config = dict(
    lr_mult_o=1.68,
    max_seq_len=128,
    z_loss=1e-05,
    train_tokens=228400000,
)
MLP neurons of a small language model. Each row is named by its layer, matrix (up: input weights) and neuron, and shows model dimensions 32-127. Each number is 200 + 40 x the weight over its row's rms, rounded and kept within 0 to 999.
After each neuron's rows, "fires after" lists the tokens most often just before its 100 highest values on Wikipedia text that the model never trained on.

L2.up304,188,189,137,153,214,205,228,196,237,202,211,178,207,161,262,260,146,241,224,215,193,243,183,187,231,152,194,207,203,205,169,172,268,185,135,188,171,201,133,108,183,179,214,214,223,318,236,158,170,187,192,235,151,199,215,181,208,177,194,188,239,190,209,199,121,230,227,154,146,237,240,218,231,214,173,135,173,126,264,229,125,221,231,213,157,206,205,170,171,222,251,239,171,168,127,152
fires after: " J", " S", "F", "p", "cc", " T"

L2.up74,255,252,187,231,211,277,192,223,212,152,204,157,210,181,133,185,143,184,107,225,216,213,238,226,182,180,202,213,241,236,202,249,164,163,235,162,207,177,336,200,238,201,176,131,192,201,113,177,207,154,210,252,185,215,165,189,186,241,209,166,174,257,146,204,162,181,174,234,235,187,214,232,137,250,208,145,250,182,164,239,244,190,181,177,237,192,201,248,208,167,150,196,224,175,263,221
fires after: " N", " +", " −", " M", " D"

L3.up279,180,177,222,187,211,219,294,146,109,131,191,114,167,198,125,263,155,217,199,230,176,207,185,132,240,154,257,221,211,259,164,179,302,178,179,199,160,255,229,146,252,197,210,195,213,236,175,197,157,205,186,189,219,202,220,240,210,255,201,237,233,170,261,200,138,136,181,198,242,147,150,270,197,118,201,243,234,220,159,160,182,266,115,205,216,162,232,265,121,242,203,184,201,237,179,193
fires after: " I", " Jo", " And", " J", "J"

L9.up168,211,216,193,195,244,238,232,236,221,249,239,206,237,200,195,234,229,181,260,215,220,224,168,255,205,162,178,172,227,205,161,187,249,256,234,154,142,225,232,190,171,134,199,242,283,274,130,152,149,223,234,201,214,157,146,251,159,201,254,178,215,190,223,240,190,183,214,179,196,236,238,264,147,181,185,196,147,211,143,226,222,189,183,210,226,241,224,286,114,190,174,191,157,199,155,145
fires after: ",", " /"

L2.up295,211,171,212,184,215,206,238,209,223,223,140,169,269,249,184,305,161,177,223,208,228,159,213,173,182,234,200,162,189,199,163,262,197,177,185,191,167,166,243,212,157,153,168,235,213,197,224,198,225,132,160,198,143,256,178,206,189,215,229,198,164,106,274,220,126,154,202,125,204,216,221,242,213,274,205,211,143,184,187,271,224,228,191,176,156,252,253,218,93,224,181,246,234,175,105,208
fires after: " Jo", " K", "J", " J", "t", " \""

L9.up172,200,189,188,257,215,167,185,263,188,201,175,165,203,253,151,219,156,106,159,147,178,217,199,159,154,216,237,186,216,205,165,158,251,221,173,252,162,235,135,286,215,145,231,246,237,237,212,206,187,248,237,227,235,234,236,256,183,223,193,218,215,162,200,184,196,209,176,115,214,268,151,209,205,268,222,241,231,248,108,182,188,186,188,120,179,203,199,236,185,235,193,183,133,232,176,184
fires after: " ", " he", " pro", "po", " to", " she"

L3.up211,188,91,185,204,249,178,233,233,82,211,211,112,216,154,173,237,242,255,251,186,187,221,202,256,191,250,159,209,252,245,279,160,188,143,196,207,168,211,242,269,191,161,170,214,174,188,217,198,206,222,244,186,192,158,245,301,146,310,194,194,212,179,206,194,192,250,145,210,228,216,166,174,176,166,130,202,217,260,227,76,131,222,253,197,315,253,187,187,149,171,177,187,240,204,103,185
fires after: " vi", " w", "vo", "bu", " do", " co"

L2.up82,179,161,207,216,211,284,178,249,203,227,232,191,231,161,137,152,207,148,195,213,198,165,255,143,200,197,171,173,151,254,189,186,200,185,205,218,159,204,181,172,236,182,268,185,153,234,184,231,224,283,213,139,249,170,242,173,164,184,203,248,223,256,166,230,246,205,223,190,264,162,144,256,154,292,195,221,161,169,206,128,210,217,201,186,208,188,252,239,249,168,193,230,216,152,147,223
fires after: " Di", " Mi", " su", " co", " Co"

L4.up403,255,163,252,213,231,217,255,220,212,214,238,173,191,129,206,148,225,204,227,264,189,271,236,178,203,172,248,215,205,224,246,206,165,182,154,175,108,240,117,237,251,228,186,230,206,248,161,192,317,180,174,232,178,151,235,236,147,216,297,177,235,179,205,199,187,112,199,225,193,208,137,242,201,240,142,162,197,220,187,223,208,273,183,206,234,140,215,180,215,121,220,195,202,237,250,288
fires after: " on", " Total", " Location", "lu", "led"

L5.up296,145,200,201,245,250,235,285,202,202,219,175,96,227,154,258,200,201,181,197,201,201,200,179,240,137,271,237,245,145,158,164,178,234,266,212,216,153,171,219,81,216,202,240,203,199,188,185,164,167,292,171,146,220,273,199,270,192,190,180,141,204,200,178,141,228,281,227,181,196,196,239,206,259,215,213,154,205,195,165,223,215,216,149,138,269,213,206,155,214,167,256,172,222,186,139,190
fires after: " to", " ", " S", "ro", " Ho"

L8.up432,181,166,188,203,222,214,256,209,198,262,208,190,218,154,169,248,181,196,273,239,221,179,249,234,193,204,275,201,226,193,231,218,223,206,206,204,168,214,202,203,148,174,239,233,188,261,140,197,196,166,204,211,150,233,240,134,183,205,175,185,118,229,257,158,242,225,198,163,256,230,174,149,199,154,259,99,236,116,196,240,166,292,241,170,211,220,135,222,104,123,180,165,222,100,187,188
fires after: " co", "g", " do", "N", "co"

L5.up29,199,157,249,269,183,195,185,186,221,194,183,285,176,168,176,141,223,204,240,198,249,115,140,132,152,199,175,234,216,215,153,196,173,185,163,251,253,196,174,227,181,225,265,207,202,212,240,273,217,161,199,224,228,210,185,179,177,137,223,228,206,201,219,125,172,145,312,291,222,183,84,168,224,140,168,224,201,183,223,230,272,244,174,247,191,167,112,215,158,197,200,207,274,192,169,196
fires after: " Fa", " part", " ca", "ip", " Bu", " Ca"

L4.up320,209,208,257,142,222,161,211,230,201,156,190,205,194,178,194,153,134,197,240,317,164,191,159,153,220,107,132,180,154,210,177,218,262,242,176,172,147,257,175,248,152,150,166,181,210,218,241,153,179,167,185,173,145,133,199,208,203,236,266,245,241,176,227,271,219,175,138,254,229,196,81,201,178,172,182,249,235,128,204,166,279,226,222,215,195,176,175,236,160,231,232,177,228,200,206,218
fires after: " Ra", "er", " Gu", "la", " Ru", "è"

L9.up386,235,167,175,235,159,216,175,175,236,164,178,194,133,198,155,156,174,151,150,281,187,200,190,197,165,148,126,192,121,211,249,227,170,244,182,142,259,155,196,209,159,196,203,171,222,235,178,178,147,186,254,205,225,327,208,180,153,174,168,189,204,245,140,234,209,178,185,199,190,194,214,265,160,272,210,189,179,195,227,215,206,178,307,304,159,185,178,164,219,199,151,266,223,280,193,188
fires after: ".", "-", "pe", "br"

L4.up481,223,273,197,173,219,195,178,279,185,223,221,173,188,193,201,205,299,236,231,231,276,192,157,175,141,220,197,207,217,196,195,225,220,179,196,119,172,165,245,246,182,170,209,150,123,214,168,221,244,200,91,207,222,210,234,227,178,241,185,232,216,240,164,174,223,215,185,197,225,215,166,135,248,138,112,227,228,195,115,160,222,197,209,256,216,223,234,225,148,165,120,229,125,171,140,178
fires after: "\n", " Th", " Bo", "D", "po", "U"

L4.up73,210,252,117,231,242,210,196,192,206,254,153,205,173,169,211,175,241,244,246,143,176,199,229,201,137,253,212,259,140,286,138,189,225,228,252,173,167,268,134,176,226,197,167,189,130,231,256,184,211,180,243,205,262,227,253,228,277,290,266,203,167,204,196,194,190,191,235,203,212,197,175,170,200,126,214,204,189,198,174,111,162,240,268,126,204,159,198,229,159,158,149,192,202,213,193,124
fires after: " Su", " Pro", " Ro", "A", ")", "s"

L3.up228,211,165,139,168,161,181,236,153,165,174,147,254,231,223,205,224,159,223,234,160,204,163,120,226,185,201,173,145,240,238,212,134,212,223,188,201,220,232,193,206,189,199,208,249,140,224,194,144,233,210,201,202,192,219,132,148,206,197,225,112,239,273,260,269,186,165,172,157,188,218,210,226,154,244,158,148,137,254,141,229,258,190,193,286,210,180,223,206,213,181,212,224,155,224,153,183
fires after: " lo", " Go", " sp", "go", "″", "°"